MLP neurons of a small language model. Each row is named by its layer, matrix (down: output weights) and neuron, and shows model dimensions 192-383. Each number is 500 + 40 x the weight over its row's rms, rounded and kept within 0 to 999. Numbers have three digits each. A neuron's up and down rows have the sign that makes its largest values positive.
After each neuron's rows, "fires before" lists the tokens most often just after its 100 highest values on Wikipedia text that the model never trained on. A number after a token or word is its count.

L6.down708:519457468547513494488514526485474523423524539458473480433519481436459492479517452527490554540446462536462501542463429506576511583561456442485480522518466435554481514538554520481443580496444533534448509494458459491486531500425408504428498563551479459497479470509581481561518476440493484531478575550519559456531530517532513478443449477535526534534534468472441555448475570489498502452487528498503570477445472502555516507498503443454450503613499521510432441490514533491474470573546563552523431502490551471587531460528494475463460510536519526538442501487545532338516479466501455553
fires before: "-" 54, "\n" 17, " of" 5, "," 4

L7.down422:446463489507448526552476489483494516450469560492447493505464483486457471544508503519561491535478509431517466460491502530443459606456535540481491529534572449517550494529554429496480472445559456470498523573532486554477483516452519495486569496482521560551523436488396483512543486477577546546509483432496431611481541501453416560518447454423490528510549545491446506527487508487506507539455498532454497532474466495473468478520446553471475523439447440511438436470493505547513488494539533479495454515517503540451565530505497557537489498432507514463555459512484507468437528503483481502
fires before: "\n" 37, "|" 8, "-" 8, "===" 7

L3.down380:412546535531506466470516469472494499556537527538479480499500536526490502451489597535470496479421499518525519517547497469468493553542503486449550530540552545554560478470515408487499566537495522555579587484570508438548529417476492506535556467442494499444534498501430552499514469459485536497507483472441565498470493496503482530484423466535538514463534434591523456504529453473501464511423434524499491491466604496519527483486464551477437441495456498521491456431558485520520556596482537555514523562477534439485529506519424497491455526448531521489457543505550551578509572511488462523
fires before: " " 59, ")" 5

L6.down459:482482480502527502511523441553533583564447512518507516542443534451505542437396526542582539513539533522526455503488524531467412482545478540435479521521510477438510448482453503445410558515398489504511443516527519517477492501519505432415531473495553453528562529526490465496568471449443432573538493481520559514558548548528535476577508462535476515485464509524497501484481486533487495468537584478521473401459473471503480474471533513491477563425568436475472486440508492510595458563496550464527493514503498486498526498472565464469505539511504484499535505500548560584461467525533450533
fires before: "s" 37, "t" 13, "f" 4

L6.down196:496556525507546441472513495571440474531497588420440525565558439529409485487513555508466554474473460499475494471538439484463464449530539464561511456562555474564445463531453489473508490571554438496534491536495503539557549470487605525526541553546491536508486476446447504529541517425519487481569494573529502543501618520457443497521506483432485469486495605450433457457486508527521498501461479513522496424463512507504526533447496467438445500475563468505520486521528494472497489529422473523513574497524479491570500490463492573556468466508453461504595512452458513488521525508492552508
fires before: "\n" 47, "|" 40

L7.down379:414554522431510474464510515454522536477543488408502486520511548521511537547482461536529460496447569466549510478513491537558459518520485548460553535524424519461545502557484466505507482523479559548584473484504458451437523507470434532407530399483491443486480529474430495580467543512493521511466430522535533504462583486497536459521469554512495522514490490468487476509486539428463525436522531512453479464543518460528370520554556515515454481543540562562434547451487498547505562540480475539556519572520514482556513570478528485486489495458442521594492581576541478489489501527552441522
fires before: "s" 97

L6.down128:575485530501509472446541496495506543543434528531552450498487502471491465518519524523488542556566465560472525508575539545498554503482461480478506516584546515513487429418521550490504556541501512511464501535547479519547485507425432537471588528518563492486556475513480421487483514488502497525493538541440546515491438457543558502453522501528470496540444482474465550593507484529580594487553474533482554557446578498500482540530602447574475517504543486482520496584445519489569528486499550473523469521454507602503485464511516458481521508469539511527516471472456582478495507506470505456
fires before: " " 45, " of" 8, "." 5, " round" 5, "," 4

L7.down323:559526493510451551454477486532532502446554521500525524495539537537539512445451501556558438477476509525480440454556459474488486398544505483505532549478522523485487504488464518558507531527483503525476547504483558495496509487523498482515506472501589550520518517468455430563444539529499429456500470469455458536521515449489504448456529455479530535544474533483524466533534467458454468491478609517508456529534428440472362435560486510579456478470607459507461591525528505520508545503441482473546466531502517502550487503441489555573526442548541478540496555490461542481491494445495468418
fires before: " |" 30, "|" 28, "\n" 15, "s" 6

L8.down283:478478535492496502485427593515466461478471447497444581491558459537518487434421522479494418504501542450476392501479556469530503619527538519565513412511563473553480558444509566503511508510513474525557457477461535532557515515460492490589446501494503534491446488508456474535457481543536585520513455487501526495439515519550491511530478502544510449553495522490492465500549469504463475453479538484461547579532555499496505552545612502508455482434494573457549504564523528459493507512439479559537513440525470449549465472485475505521503413492510536474480537492448532474485448466535510388
fires before: "," 41, " he" 9

L7.down752:510446485540525487492430504550540475536470427511441530543478519460472427472438426485487464556512441480453504490404473412535477659420551475543517504466532544523407462462561457548494505451478501544516502492522584481504428530485513475514505564519453549532444472531513481555493504564465461562481482463557484413530519538479508506500464488477558497508543465515574465519538501460503475504442443470517444582457518527493535532532512481551499464449481500536539412519503438479501449517489478493439523532463487521451528485469394458550453521522451506505499509475473533520410487523505500544
fires before: "," 58, " " 16, " the" 5

L6.down2:579533491497516450479483422482482508488509524478452470520532523436498472528518514543601528440558490435477497480517543553425507519533499515551467463437520509436598473500535495484468545568462505495484482479457496480536514466518536432610457466519531511545497526462508439459560506551491536447512466499541518520568509577479431512511466525458492502512515479487507488488507464572521546483434451485412518463498552459577536491486574497566514506507496540487473533503541459554392523488520519561465553520476499509507495521465478479476481515573458454479523464483471479523566514453516555448
fires before: "\n" 91, "-" 5

L8.down440:455535415569531498474446533519516499533537543449570467499517544532532509450428541486483544540526469469521472486471545534504473446519533462511479486442477471457566542447507453598543517479574496559472549557497525479523489450487493540497496436533471523487547519546471468547476550492426532491474486515462503478509523527457517465490535499519460558445561528400474393423436483507578444538444522560524557451550498527522480530494598461498541550478517500492521507500437433441450513431428489539517460524550495506592507523549501533470508481551492510537531550466557461536488530581520431528
fires before: "2" 21, "1" 19, "4" 8, " " 7, "3" 7, "8" 6

L3.down468:501534547474514599538559539613557529515499514520475443544516478530528524509453479509546453554535587509467545502484511526561557579530490501486537469457494491568531535440430463543515458493514492501509447460493491508541502463463473437400499530465485573500534481503474516504538484590448429528577491519516486514488487534516505463607514525522496501481508464484434554505484473462517434514448403577403496435516526558496472521613504441484474466541460522505503496497515494526496555503464405503554479470462526463467568528556497486442542534530507520502409500483562521514526482408573507530
fires before: "\n" 42, "---|---|---|---|" 5, "as" 4, " Smith" 4

L8.down754:488524534485485524535466563495481493464547455478521473565468495466435430577525490536520512458617537460585486485432526428455461522509449521491490470455453536442441435489437483479518560540461423562460610495546464492505551505457448528504504484490505485549402543417447529524502595496572486473518551496474515547475446505471530470579529535498513493479488501535441538503572511571494478482560619508475530475500446474512467513469500537444523487525528563563493477481483565512487544439499566524445552504527459458476502472529527493503465482501453524509491533522563487493545504513407497589
fires before: "s" 74, "as" 5

L3.down657:476501415454472454541514490534499469512578487512544510484480504526454479478478460499489572487405571491442521536497484458532477397516511522436539445481497516450508594419528471510485519418464515505466475493503506524529504516525441501511499524557413482487478455403487541489588582521484458473401520526435515495510512488483427499496558510489560448475503503493432411480498574545488455518465437484444536498543534471532488564485578543566418488466524535495393569520492551491452536470456486556546467470476471500463500477465477490511485508505547514481468513469502534539479526519479428529
fires before: "9" 54, "2" 15, "4" 5, "0" 5

L3.down291:584484433488472479572532514479550475425528499493492538523458527455536485510481541539420515512445532455477509498516555500474537560449435495455566426502488538564475535454481571463511537522421509488588483522471579524469492504473497494484459487473452457434521463552473547492559514422428508516569535454550548507484490498507468432513508449545512498584443553491453481449474530571480435443449506480514499516487506526455523433476480461492478510524556496496506580456434536498497462498550468516470454474563552528485512474510515534538494470532543463510460526545528545454528490501488501579
fires before: "6" 14, "1" 12, "2" 12, "7" 10, "5" 9, "9" 8

L8.down243:510530575520490535506550474500524543518541504491466496476516496479564442477439520513505491522518491493555536473531515562516505679553528546549512519474486457499548483566498497458488540485550512472502558477529447514461527544484550514542523512495519534510558558552547513468488485569477525474466497450509567453602522559506525474524484541443481518473463538503520491393523496495462484504500483448554512481497579511559520487511426475509495446484460527590486522526522526445544521518500550544551530607500491498530508445515466488463482528461462446471436514501465455418539508495470350520
fires before: "," 37, "\n" 17, " the" 7, " The" 4

L7.down259:535528580569502463520482460458476476492543449506541466515472501405479491541430562576534511567517479483612537482465422640490507493469477463512509459540543539470458464497543516541450415471486507526504468529507478499519561528568530497437478490485538449557414542541521459455470523520500518428495438499536522511580520527549500497425603494523502477440499520483516454494551491507438464471509529434485525464492438438538489542545549603532451480482494463558543479445489594452490557450475455469495443487513486498427562502507472555574553478518538472532488476483520528524517527506546464516
fires before: " " 43, " |" 28, "\n" 9

L8.down657:533544435514504497480494522562494483570458498482544498538441505527504485497531554479468552446483407536481514508500493519500600492539448516521523453499452541474450477534449527604560539512495480567484493513469527521508533467611519437505526542502468484551467562503591481512540472497490535548519506530453490486541461511496460554503506470508511528515489540471517540458537553489507550479482427488518574454519549423528540493505525530463462566519527526507504532525529447438483439500439470467481481524502487519474471506534429481468432473449465457436493497551581460508526554526515557499
fires before: "2" 14, "t" 12, "9" 9, "'" 8, "3" 7

L3.down366:506477519571551543524493496544511469482573487494467540541552451512530475441421543539517492482514484459473515562513466508512488747470581519465495507458523488509500483465469500497460517520519529567510493469494459520456526536471636510512507508475509526518439491549498521560440488444468490539444474474516474435575492514465478414482487505405505495507500530472516524412470513400466454531435474528448459506583549493484508532488520471522513505476458563513536447530538416445524510480527469522444497507582523479429478506443483514465518524440459450537431480553539509525486473473547499448
fires before: "," 27, " the" 10, " he" 9, " it" 4, " a" 4

L6.down241:469517494501448497577441493458548458540501522482458468529540560456516502483515523459525591563453562567570490529478568581502535472504474541503401505473530567483530467519503433609554510508439560515569500474630460502462504525489512527519590566427457516488503557509503501487506458461530482572472459490534547527498480486495545522433407474477458490459432548480471568430461478515503494464505516542480524500553455399509568493517543530463530423529503472511432497486521457471518477502461512501487391552475469557521496523507564456466462399494493540498558499481420494474513535445427508459
fires before: " |" 55, " " 10, "2" 4, "1" 4, "3" 4

L6.down421:466518564530529456525437544478506483516436475542490448448508455544568556487515521505485432584502543486527507523518593444513522506508469476500518450538542482518403456483521496479446481488561526482453451483515498465534432482475528446461495504544482463508459435458511477412545474504543538461457505547527506428526433514442559547471537612481567485507539540489493482455424537513478444477488502490549427461519517505534529486478541514529457503504485541557519542505520512486511526474496502508436519523470506534510454500495508467559511532582519495553434449543516466552490524524579497511
fires before: "," 43, " |" 7, "ated" 5, "ation" 4

L8.down210:560557601452452526478468468514478465476486455544460487485569481514592489535495503497506468531547519486499461467507468498516550505536486508540514490479566500524588517476472538507491372512488424564474521499483474554536463494476597433507475488512532559495434486515496519568517467476484564416487509467490505485464510552581491544434532512515579473433494445451498504509522534484519504531491573495536509480495517481544511486549461544519559436502525417511550476498501501465502463519461484516558483518541547458432424510539470488598452418505523463543472546503464488509497551484527431506
fires before: "," 32, "0" 28, " as" 6, " the" 4

L8.down264:512500524501507481508512480515549577458447543456546474525434464476534531496482481520425480483491537484527467404533499582461493636523479564463480491480462480441465503422484491461512547458530519523527547540532517568407527520507512539540454526508518494568543507512547527540495458569524476606461553456445496496523502477484447549540543502506566528559464572492567509476541560536546502533500476472510530501483519545532482442501470455453523463489492506503596528493490481525529501476519515495445532456502464503488434468542468639519498503462542473452570504483580523504487481529541486486
fires before: "9" 18, "1" 16, "2" 10, "0" 8, "3" 8, "8" 8

L7.down607:465501497526522532511492521557535483495460474473477496516494501512530535465478472486479525478531493519459513517492529453469504615538504463524494504505473494515456573535482488426502462502475526486504482474451520515541516501415543493465562560475468519479485400560518518512491474410500521469493510529514568531487482569513473523587465517521474530445518506473451477477404483493542549475469451536538539493552578502437554488493460490524473528502459539510492496525530571504442403518579533523448519482515519527526520455537524430414464571480516547550534455490499574471473506478552537509
fires before: "\n" 65, ":" 5, " |" 5, "," 5, "===" 4

L8.down593:482526499601499545558470492561454474569518543443503521503446501551507472555491513516528444554490608478411481485486441454577523454484516490491499477492505511441504500480508457501476530589495519473490502561522474543457489490572465553487496425494479486478578552498538528519488517507456443487450460522499515472556542496384511437484545516468489491536493469499523524481512557441464488496471504444529489494560435439535456489455490537505497441553475516478494529528526491556584501503520542532589513475497475430490461537533454385492483461535536441531512495474435500524466473506511536540
fires before: "9" 46, "0" 13, "8" 13, "6" 9, "4" 8, "7" 4

L6.down613:562489492501559463541480463525463459504488445512483590457497517466496527574449462417487514464584532463481474472522469583495466624484460482549453472460475528497465495493572510489535509535529460514540539475551465461470507459417504403501474513552510529527545469543512497520490482492536505476569517517541502481549473498453468531522490590554508596480508477598457535538457471551538476489493509499506465523453614494544492485589541474545502467518561536395515493524529538544443538555524499550581468443545513490464460444477478396421456474481543486512552488548480543537528549461473522480
fires before: "\n" 47, "The" 12, "===" 5, "-" 5

L8.down44:528493544501488511467480457498577599474506476444496443506430467425484473488520487521530529469470505504519458519563505504557500542533430521548498459458565422548545474397530482466501517454554496512505538503555467425401429485466544562500517532495462481408473509535451499492568495517573563479516544527474522511468469509565545483468457461499498456443504489487561528466539537510536498503417502505475593474434528552466497452529582394474509568481530534455468523519548486473451523476494513565520467530503523530500466557536445491479482535432486535529465468495546475465557537454515543470
fires before: "\n" 86, " |" 7

L8.down31:489517487570550493529498449455558493444512494544498476508532505497465456528435488554495521539433519532513480491558503501507606528480520500446463498481496546503458452463446460484469549487473547505520535513542518489442564473467566535551515521503490534465554592525448546517496504510441474450566533538565541524500488486547491504501485563541502438451528485537463550474463482504492463461507466471497420534404514520510518540543511432522453522475506484499523507434461518502523523541531587452583528601512585538488593502522461495494541473453496458456498551499530516497548433492459463590
fires before: " " 69, " $" 7

L7.down359:532473537521532547497458524558544469461489538482496473509478513472529504472472473508512509436493497522493552445413482586468506554541472506588545470418550496546503438538499494514463577489579450450440467500557463472443480590530519487507532538482539526507530530500532522551433450573488491492527488519504564521510496505521540466503501467535504449463482524479486525455579523544530471407553479507420447419460481518526528499580526508505448526487518481529533526514475544502513582418485479499485525512571511506485474611459525513509581431509488460497490516468519541483569519505507534495
fires before: "\n" 52, "7" 4, "ologist" 4

L8.down493:472453531551511566428510487554512541522470515445507556462468496514461452495570551514471538494463509592455527503516471463466554450491476485455446520430445538474455497409459495539478479575458503492538522534489447388552505452433530496563469440548477523493546521470528470487497449508508483498460461462481549518472533476464504491459504571432450473503428440527522505510530483477468525476524511509491484469495536526501461471540545463513534445433467448529534430486489530431445554523511418469421464492480505538483484506552481462510565545489564466450492469499544478433606522470612468529
fires before: "0" 56, "9" 26, "1" 18

L7.down98:490523516538524486435487501478516564512448528516536494558523531585466471485502496461505486620542502487548481490568473511414505669460504511528481498476478442488432453455403504505506472558512508515545485507532473542516478490492493489598516523590544495482472514508470568526519510516490599562550575560528526436507507484500506443527518497440512489504556460531553512589486520461428539512529497505543457519514503466448529546483554510572505483486518504458502467467495483541469515459458520498544446454470440482520539445526372439478560489480519523489470533507437523497566506513443538542
fires before: "\n" 32, "The" 14, "-" 5, "In" 5, "S" 4

L7.down281:487447484489502523464482509532488458494478504419444480375518465507476451509490413492434529474573505516541527540502509448470507603557475471550537507517515454567554516511457456532464490525492509541504503510514493577487561494520425561499571494522388479482515468529510540526500480462516499489568533485520517545458476562456548544501514560404474472501495541504424556451554575505523489549467518563448475529546528557537551539514491446491525491502593476493521473502509555524505480492533531539563548448463572516450523513554522484441453492514489471530498497500509423465429504478460520560
fires before: "s" 61, " of" 6

L7.down415:507481603468483530477454499436488535493449541450380557476512502454522524431447463567511494555485510557528433615459460489502464550538463530494505421510551498509500498497519520530495500463476469558456491503532468561469523454442527485439506539435524544558474490449569455502535542527495539511552558518513526609533469579475453488485410500490465507475510490467462511461536544521512584596456441457424467551484577492515432576460534550481510486545462515573594463480501475481503523498455457515511516518522543502474538465498523538513451484488476497477476508467534464517489555433532527410
fires before: "\n" 42, "0" 9, "|" 6, " and" 4, " was" 4, "," 4

L7.down199:547586506452503486449526543439505447508520474526499477465526453530491457525510499557517527482476473498533520489489583498593524526459520466476485434494419492523445494462492484491488477576515478493528518462509534457463530411474463503444462550448477427465511472579447445545496518460574543500512498512541486493478564447525529498565471534521565500427573494448498394481451513515514506499435493459523511514475502465470497557467543499489536489487527553540462488550495522540491551551485504488562436552459467517502512523467458469535448482517454494515461494481558455481504507464428545477
fires before: "s" 31, " |" 29, ":" 5, "-" 4

L6.down482:518539509579470442481476433499479537579462503514452468480494545507520469466503475506453480469493503486476542531520563554484495531514465542519521449536502482549446481541438582495536499565484457502427509441486507590508482467516546457547566437443518462551477519487529518460497499518486486480503524456537548410601416549492519445508532484555450435546496493470572523577467561505443501361516509447414474447461408530514508470542524479451545538524554467493525439495500450431486455530485527493446480506489512403472532551502529524447544496496497528538525463404511472516513448501464551479
fires before: " " 41, "\n" 36

L3.down659:522528428483469527497598505568524554547498462523552497561528487517500466515472491509494518579536506495512483431495480526516556443529478600451510539525503579554563483553417478478501481434541506508505499592525539580483555522498558497534500528505510458458518483545449498554528507458479496539427483549560537555533532463510536461505471430481461541551460480484536521567522461513547486489566494521464444523476492415477500466528504545487509477505390455501503453495479511517579581501487513552481544558513482553579507416502520502484520545474557471508534492583519569492552472485455518577
fires before: "0" 22, "8" 9, "3" 8, "7" 8, "6" 7, "2" 5

L6.down720:512467561469538485491514501548539480505520531465489555487461518543521488477541518477479479466493514481580541505525500534539395604628531549545501443499522528542483515454471483524522568511508509549528514460412511451537502442501524516520524537525524501508531486553487535485431505529505499484502428558551543545504536508480504399543495480519465523534552457503424512478476551509477468484467471531510509495567489558436564540527493513526474448478424515439511477504467539543488509494456538530485437526539511496499561461528499510507429494502462412486532524539511480579535526531551496487
fires before: "\n" 28, " The" 10, " In" 6, " This" 5, " He" 4

L8.down7:518480551445444499522548534462563455520552508471492491466440497493555538457500514484550422481535520485483478538554482481496464542484472465490495412477403520482459524492573473590514463516429526484455528608513515452514508541562439538565467479463502532496434493383442509506479564510458586496483451552470507486542542450542522487482504511488478507456587559508517427449563514471432481481529544500510498506476469505570539491503469501480535431505474517529484510487485475553552507508554525565479559538531525502533522521476406525472488416485501457486447445521484524470452497455444558561
fires before: "0" 43, "1" 6, "6" 4, ":" 4, "-" 4, " at" 4

L6.down602:551502525514539488558512540584557510489492535480485584445489533427524512527558537477452522528518452577469459478484509530515604440481476424507453527491534523522453485503461567539477442423473523523497482477526477593445517483508456453401571526558459545558465449479508476514479436529483509498513587446485535525540471498475543499504522514543506501495490522490513535528479524508542517518466558440534451525478523531498481538552507407494486535514458462552517492603518486450474450538493472537453525507442581543514542484471527482467467545517529505576413505491564539456470573466538523528
fires before: "." 26, "," 24, ")" 23, " and" 6, ")," 5

L3.down196:556517468429535557533569623611504519479490516499495598417542479507528513577536490461519490531492510491491483526525449512471524472534458508439433407549468548516456487502565504484479464583481528495477487483504533520585455517464521481451506492544426494527494562500494423458520491472514510487467471540393529510528501462489513485462472494503473573549525492485455454560519547456484508477520493470550486425536457481499536535482548475534496472461468511491487547494484552511540457508464498554471485460474564506519471542414554505508466481540520438493392497535585396514470446518453458489
fires before: "1" 33, "2" 25, " |" 11, "y" 7

L6.down175:484502555464459437486412468501493470468493503482525500502438500526469463451538514522469452517483480506539483464477517484582479424457526562425502533510424532543498517458517438522491457518450516520531524448502541468502505423538474569510461509461484456501458541506512452528502521464539500471449488506463518451433502453573519542484530532556453538448503479433489476521463505545557525445575528541536491500516515539458527520501376465486582416530486456451530525554523560496490485510513503540560579557518548446473466521527471495551492479532489485511503613451555502467522518514466474513
fires before: "," 20, "'" 19, "\n" 13, "-" 11

L6.down186:455564452536538484528530430491523445538526519499515588484449460433512568445520491535495584523506495590466492557425473468484485511499507533413537497491543468506510578497511479443537519448477518537543467486479561552535401530441458545508491540529500516504519461466510474489499516519455492506455489469502508484505464513514494456506456498577532551490535498415388468444541563454485525533502501496497518452544526535564514567454486534538442468471478479438534466475460584475513478525480474499535538426428477479557517471502477548554434556518488573512452511473419536535508585495460502556
fires before: " |" 25, "1" 12, ";" 12, "3" 8, "4" 7, "2" 6

L6.down368:547420519529568483471501539447474510473487481514590539524469486533536539468435433482462478532514595553468482482520507495469468586489465533518522497494439492500490480463554438544498481527382498550465500453474480501552446532464521481495441509575481508450502526515503525512504461444464548460505514508451480489559460588538464488526486471470512474482496544470458372491499525493547454429515476500476482487578476536484499502561471472495482515489488514529474602535462458501460536497507593534477566460503541450452487504557507528471479409568519492529565502546487434506411480504454510394
fires before: " |" 48, "2" 8, "3" 6, "." 4

L8.down549:524483518526467446517542536467452514478553537522533508514536534585552415406465496414494464445462577501546528529528653467534439438496564541510450559533497531492463471518502533455585408491498455489540558466454485496523455480536478590518521480576520486496439573532477484439494490456480532526477437487595453473485553470484568534519485477489459514494487514517540463538435526432467527447591537496553516523491484474449508521547544436427451501483513522526536518507530500471480505582473463496485472561458580469529580525456508541489473429487509510489546550481504441443460557390530570574
fires before: " |" 47, " " 7, ";" 4

L6.down431:506523506475480498473503466433574465472571492530546557527543516484497516513519470501468529452411599544460408492503484477445542416524497474562505514530519540450555515532465487491444490563455506539525505523477555463526457508517478443534476509465521549511430520489483519537490488457460566482467527587476438439546516496485489546536513487482515550464505525498530566451566469464575513489546531476464465446445525532490460512527512469456557514506600488428425496517478463563510508462495518414497481394515485520558514531493483513493516467528461411457463439488493541458574491532469416486
fires before: "|" 51, "it" 4

L8.down694:493501469497515519489440518457534478492491543523475501508494497505476463521460530457501499470510505444513479506535514488477462690492468460470457489496489459505554492494491525511491557493486535540481513503455533542487512479503495481460518466440488518523529537540480473536496490558544577477466487454391559489487534520503520539544431535488493477494477539491375502480516527538450486511514496522531441493491522498381520541493514497551427497470482478499470468483523498447518508495453551519500524461528505499470512490511498479538516500536482517518498498502451534461453489458530456500
fires before: "\n" 81, "-" 7

L3.down505:522535495468426491475429498514472502450540511530567447452426546538517525493569465535532486507450497492495514529450548415490450505519501557501470456472492417454537411421515515492531491497469527527544451498556514468460518494456500488553507546485494450573479509493444490480508528517409556480492456508492517462489486514493470579417428521533503495458473541534547529507461585514458384495561497510426563520510415487474469500473532485492557474503463555534576476473467595459520528493583481546460486492560535477533463503509501534510458496519465571539455543478462511500515459560503455515
fires before: "1" 35, "0" 23, "2" 10, "7" 5

L8.down154:507494487528577491535496547500471520513461480495489491565466491581538549500475521483505504508582513490499494453512534480483561706470542531460491471569494493495502542476440492511524482473488468500497495490459503578496485523515446491446513538449489481492523495468515476484527499516544504501492484512432474489468516487472489463530475487540487474603494438481451522464552493485503503473439480526534437445479473501453442467547531538463437481470498480506538447507493443492541522527480558542441565476508487494522498495532510502471472497476463489484467541472476479471528518459559519437
fires before: "\n" 85, "-" 11

L8.down346:542528493515509538511497477543518544524449559490469505501535487513522542503497501509431506432538474370519417486527504426531537686476519502464483512537510442456495445517492478531495488455502567470510530459427465488495468516509530519500498514484527548472475454494569471499492485507491496508563510572486503506478535527515461525529477530486538473479513454493499516432505536505503513537498525495507471485497559510504510486532525507468453500471498452515477500505480470526517463435516540566472511474551493469506572446554486486466511550456485433461454483528455551485443479506514466517
fires before: " " 93

L8.down307:471477495483548522488515500532438467429456503410518572481514495517496492480521521541497427475466548427413536482490433577514490547477497493484456530428500491520478558447423405503501506486472500468559532529602504434482491519538543467494486509537483450484493533547468418509448504454556449477537446547418553468456517472468495530452509479453410466467478505479490512507555460485520506521487463409502529480485500540470513592514446485518467487517439530492518481505445502571535470470518496528478547548502412510441546492502506569461487483520491513517543444477562498493511467524547551526
fires before: "0" 82, "1" 5

L6.down226:538482495512483446489527497490531512515546518468442546463509515509456504521505477492426487578517524514527520524510510522478512543478493500427528516487512508552485503507440511495495509576482565520488517488479455506454542439459528580523486504496517452551446546459523471485523497457480486513575561543505524478553468481494485536436466492493476473505484469451500587556468538495490484460460459485487467419498550559515473477560462401475501497538416422435491481502494521482464468493550507506497528521466552531515522558545457528477596466397519489496506484461513496463492502511550506570
fires before: "," 36, "." 18, "\n" 7, " in" 5, " and" 4

L3.down719:554516420475470468393416511500462490475452509463524450473457490563496550536504492544489458475461558522516495496465449487493479385496617473488510451448476489480563546452445515492417498464542422521443444528554474494516584509537443512471546593524507449517562532463444464547481528456514497453515504451509529445459534502536534554489527526546499530488499512501500462487518516478521558505529410513449574525536491453544479532575499488495529505439473541520490512443542485541531529466475504470509541434441471514483593490518525489493492453436451556523549548486482551468452458480445491505
fires before: "2" 45, "1" 28, "3" 14, "0" 7

L3.down375:483570480511522497489447460492567471516421503545519478527523487479532504460515509540490478586510459511497453452503472448633518466513481538460521504452503497540499479459464478477513504481464580446462421578512443487514545421416521461516569467522520528583527512510470494568497566509532509518521471491439498561470570528506524516483519547566487514540553421545466524555526456479483482573537513533471486557543499490459448501468552541510523455498506510581506489452475532530476482528495529527537502516505440535495457551548541505482503575535577458399532457560412528491561478550515450487
fires before: "2" 22, "1" 14, "6" 11, "4" 9

L3.down487:508487445555474422521513452533574514518512583491444497512420565553510432527567470496458466496516511459494435473481445449481549465541456516483480472453553492464535468492477481486472513480571577566489490483495507482561458476551492549501551481563467472512485506465426460446579477497572536519533516534513586432459458485552453532497480490511492483478508475496546547531450511498487540443525464546485499464509475557530438522499509556430480529476513511440508514476543471492561502529509559460556509476444542515470578428552457452529545503482522488459479479446531535418576561505494504506
fires before: " " 61, " of" 10, "ept" 5

L8.down645:479503454532553513525511471549517445571513526461528519491499540468527491547563518510485476457427472527560461561539519505409536496513504464412565571551551459402534569501521484543556582478495517461544520546470538485502553513534532459413502517490490486525526585493478530498485464503472487464431626582501484455518505498416546496511504524485465531581480564458528551538513470545536550487461487544543519489443463504510485468483459538451520485516518504498537496469519491494497484477551499539460416507497426470496533455538537402462486470452479535451541477468508463476436531493419466522
fires before: "|" 96

L3.down247:480517470536514430447524468482476542508534498469495497492505475472504500437496425584443499543473471492492488527485528528443447619555531533478529447464513531499458494526473560460532526503470478428551475468544541540501508478445499489487437490579527504461489483519508560512452478436555497579531486512476461466467481577476540537482477539454443531499528516586458524532492498495510465510507570442482549503453443474496545462470446565419480521534511432516466535426529477533484508528513494524512535491532555548539498471624449505509517461534519453499561445496532498444477492487472504508
fires before: "0" 51, "9" 15, "1" 13, "2" 6, "8" 4

L3.down581:514494610502399500445548495414525539463476482469475472456475505472464503518582479526466502574483497507453500536510487554471484461520434492513484506573567525555520483474497478454492484579433479489547528492480482552422540479529512565576559568535485455505449496476588512464439510489477495436553585470548513495505499445475589460525530518517441495500502512491436516490512561471504496498491466548486481482494559480526520478512522529418529530553447453499513501519403459476496499524471531478377422514490458492519538480503533466438542439534547535565495424427487491478489472509465480510
fires before: " of" 23, "." 15, "," 11, " and" 7, " in" 7

L8.down321:480515523465513466501542540516519462495493460431477462566468465455448534567505573489506529472534496509507448437483546447511505567494458522455599441454481475497456433514499451494449511382472522469523598506475524502525529459446515477467502513558559513539490532497476442505537508535528488515451448582421478508525473599445415492491535577453554490512532557516494452539517534543509590465471553452466499529534549478436508465456418438511547498410494514498554556569480484448565545466505581486475552548503558458498525478517485598471505533470594526499446476490510483485459432472521474500
fires before: "1" 16, "0" 15, "3" 11, "4" 10, "2" 8, "6" 6